From a checkpoint of a small transformer trained on Wikipedia.
Size: MLP 1344 squared ReLU, vocabulary 8192, 26.9M parameters.
MLP neurons of a small language model. Each row is named by its layer, matrix (down: output weights) and neuron, and shows model dimensions 298-447. Each number is 500 + 40 x the weight over its row's rms, rounded and kept within 0 to 999. Numbers have three digits each.
After each neuron's rows is what it responds to, as a language model described it from the Wikipedia text at the highest values.

L6.down938:561480491593495468520535522474470493448452555457526490547524498546497524507572526548535568456524500500546506493520509570495553493478500486510527491532482550469548406514478526511517434455548492440492540534541523475466552529496552530509557473482519462504563517467509427443474419575423510552526498488566519464478501480534526463536511446570474523469496539442458507576507463574468511530514513460478436476484507545551511518494501425529529454500444508453496
Description: Clause-opening connectives and time adverbs. Tokens opening a new clause or sentence, mostly time adverbs and connectives, often completing split words: meantime, someday, Today, shortly after, which.

L4.down1101:425542502510488453515550536517471487540481429441532457486529503498489557531563498411496473487525486432559537501444540499524505538457493497483505521539498471587424478548570474422451501491567490509470448542481517498431528504477481475546490470500519470566465449526517455556486590462484495563454505508399525425452450489490536481498529477500502539448536460478568551493585466561497485505593457525490493460537489507504533568500566525466443557503456538491533
Description: Mid-word fragment after initial letter. Second subword piece of a split word, right after a lone first letter or short prefix (often P/p, S, C), e.g. P-ast, Ex-c-elsior, p-and-as.

L2.down983:453486536522502480447518531503519406426513513475416557539549491458564535498447516495476525509459553461453439415505480477459506478530509487461497574528503529525522511502513377547549445523513517496572443489491474477569520500505514429508500506492468534482507554522518535530519525510488530465478513479493545485474467541519432534491481499521484484535586578471550544494569542452471448567519496433557534479546495485530488602546443553440518557485515505498548
Description: Early subword in split words. Second or third word-piece of a word split into fragments, mostly words opening a paragraph or heading, such as R-ol-and, M-or-se, W-ar-ped, Cl-imate.

L4.down965:564461464498451530516476528506490527506484583492450470486476539437568461479528461547504557423527480436493547524514497533498530582420499471437520492518520494486497520555522482469413537542502470541591526567507506445535527457538480615465493466595538445534555541445474449450508430484584498538476478499450463514560474537556479471514538589482502506510462460569549535514503519527414438499538473548408480506494533487501480441475477499455436495543500491486563
Description: Tabular numeric data fragments. Tokens inside figures, measurements and dates in Wikipedia tables and infoboxes, such as in after 6+1⁄8, final digits like 2,97-2, and commas after dates.

L2.down231:462476560460533509520599511422408475445518525447510538550519412502553552519457529466509517527461489494495539484514495517546486553546538508558518476530432474514548525444502592489585407556564445481494522419475525499501499492490540480503462547481483513436437512487500530458478510469413538508478526512441555472499492506518484515466512533532494509492511452469515474516511513527532449489528535489486505555500452573526454496516583484532497501476473455396425
Description: Verb after subject. Mainly the verbs is, are, be right after a subject noun phrase in encyclopedic descriptions (species are, trail is, can be); also ant- in antagonist, digits.

L2.down666:524395519457447491508436523450436467507438555463440506432536449464484522594454552548527482509451472546571538492563472526479527488571506527465568525476451548471523474495492500506543529556483531475548566461553489530482518472558493517553551476581513539547476501509537572498497535493481458472557517556481462531553523618427505435484493490478445524510526515505505527555512511440416470445516514608478465554482458449476447470517453476510516489527522474497432
Description: Clause-opening subject/conjunction. Fires on the word that starts a new clause after a comma or period in narrative prose, mostly "and" or subject pronouns like he, she.

L2.down75:463446524466514437546438527498481568479460516567435473578524455468568521491522550523513508489466516421487480530442480516458447523544491504561504488550502490513437498519500418472558467545513604631549475539537521458502518475504458517529494481491453418456515562551533519350563439400573573516526482531491572436482551547559561491444481504463474444501514557519499481533540614507519478447489456456433432470505489541438528472496452482498516524429506478407528
Description: Digits after separators. First digit following a thousands comma, decimal point or colon inside numbers in stats tables and infoboxes, e.g. 124,164, 87.1, 19:15.

L4.down15:532484521478474379503538541527509517394569508483515470568539541526484464451520492500557547546473401524481554457500569517431512476487550560473506474500516583448508504484464481437489451513562574465481488501482515547508455555486515496476591491511452494464493510537510531529451569395579547537503544487473526495528482567465471449537517571501581530543506502556407499468436465524521601527515463504478526524461468463459541510562596479458572541533533466477530
Description: Word fragments after C. Second word piece right after an initial C, c or Rec, as in C|urriculum, Rec|urring, C|airns, air-c|onditioned; also the comma after a day number in dates like March 19, 2009.

L6.down943:505438540513448323517450561481475439516571534428515491495478460551499536549463519579493488480544458568500566468498525551524508457487559516476475485473524505433494484505489478414467490512562516548483481488525522471535511440527529524561486514458543527490510448550364465461516532484443552478487506472499569521530521487531506533583525524522511523523547558483484483548494508525549508467557452472482467524581495505514488541559475525483484460498496532468526
Description: Word-internal second fragment. The second piece of a word split into fragments, especially right after an initial p or P, as in p|ud|dles, p|all|adium, p|up|ils, p|or|ch.

L6.down462:381455442458485491520514480455515525535534411496543516467560553448490484446547519460537483450515522498503518492474520453458529485515468504494519539535408468497580545499568522480454427499490569413558472481487481511543478466474502469532566521532427492472453487554570518466554558487543492546447445516471511472523512458533490472499489591502485530432460492508480542487424476510523476516514533523580499507502547509487525524493570498437527456482569531403459
Description: Verb-stem completion pieces. Final word pieces that complete a split transitive verb, such as accompl-ish, commemor-ate, imp-ress, resemb-les, plus to after due.

L2.down721:467570545486487514485468515446448524475454468519509495423528506512406446531517459524476529459450478505423476449452486520554515498460442459521503528447426499526545534432518532510558453489460469533509536540532484506504464474509491504442480455548508454414534491449446449485507508547569500485488458532515498481462517457483488535424528569484463451542481502602466473537577495514474427445522470505489470476515512542418447467383455536553485477416502536553467
Description: Governed preposition "to". The preposition "to" required by a preceding verb or noun, as in referred to, according to, attention to; sometimes mid-word name fragments.

L4.down324:530511463521465474494559480545473496457497456453524451466555540466499503487566544513483512509530508491538538585562534521470537502514487511481472514482415507476463478514504528506495461489525539424514462484543549505440508477395538558521546500425472482460478478565536539467459588466506506506437490483502481427405575527556509521472444384544479545474424495430482483484456521502502569523526511518454426510518415575523567543505475451507484484470540538465468
Description: Word and phrase completions. Word-final pieces completing a split word (pre-ex-ist-ing, decre-asing, part-ial) and "to" after due, response, proportional, plus other predictable continuations.

L4.down1099:449467502488502519520508534477548453495436524487472541566464476514472491481583446539581567526462593554428522545557442534465473509465542481506552418512444574430501550495480526465559478484516500463514488483513449464511499505506474480480486447485493466556476483430415576494527490571502423542518467520506493500473528474519488537427495440492512512510449509569429519552438494511481509458487495530538439534459495495531546387476490538587525564529517497472540
Description: Subject pronoun after connectives. Pronouns (he, she, they, it) or place/time nouns right after conjunctions like when, after, where, that, e.g. after he, New York, that time.

L6.down1317:551597528470530502423464518493449503500522507507520520522494530479446430579475533478509500496506516466471494525491516571548440405482488438530539530553560447526470460546467529511468483466520506564491477525470498485462553470438484482504528478525507509477499548545405506495503496475499463493508520562550530408454610479469497499556484396541514448501508452497565440533469493455556503491472510530496506484539451548524482506531484446458406549489480532531476
Description: Digits ending numbers. Final digit or closing piece of numeric values in tables, infobox stats and unit conversions, e.g. 94 kg, 9,724 ft, .793, plus occasional word-final subword pieces.

L6.down428:474480481507525481455509477474469553439457530543481497467557520552520525468547490450500511469537507428515503512509514440470562536563469550495505518484584501451484523511438450501569539502540490454572505436535416564420529453526472577518428491567505494468445500536437477438448460438461553437471503520525481536536542467530514517535527535486539488438509482542447537576540486473523448508516528486413492507445541493445470512484481442548481482541501472475481
Description: Mid-word c fragments. Word-internal pieces, mostly a lone c after per-, mer- or ar- (Per-c-ival, mer-c-enary, ar-c), plus digit pieces inside years and coordinates.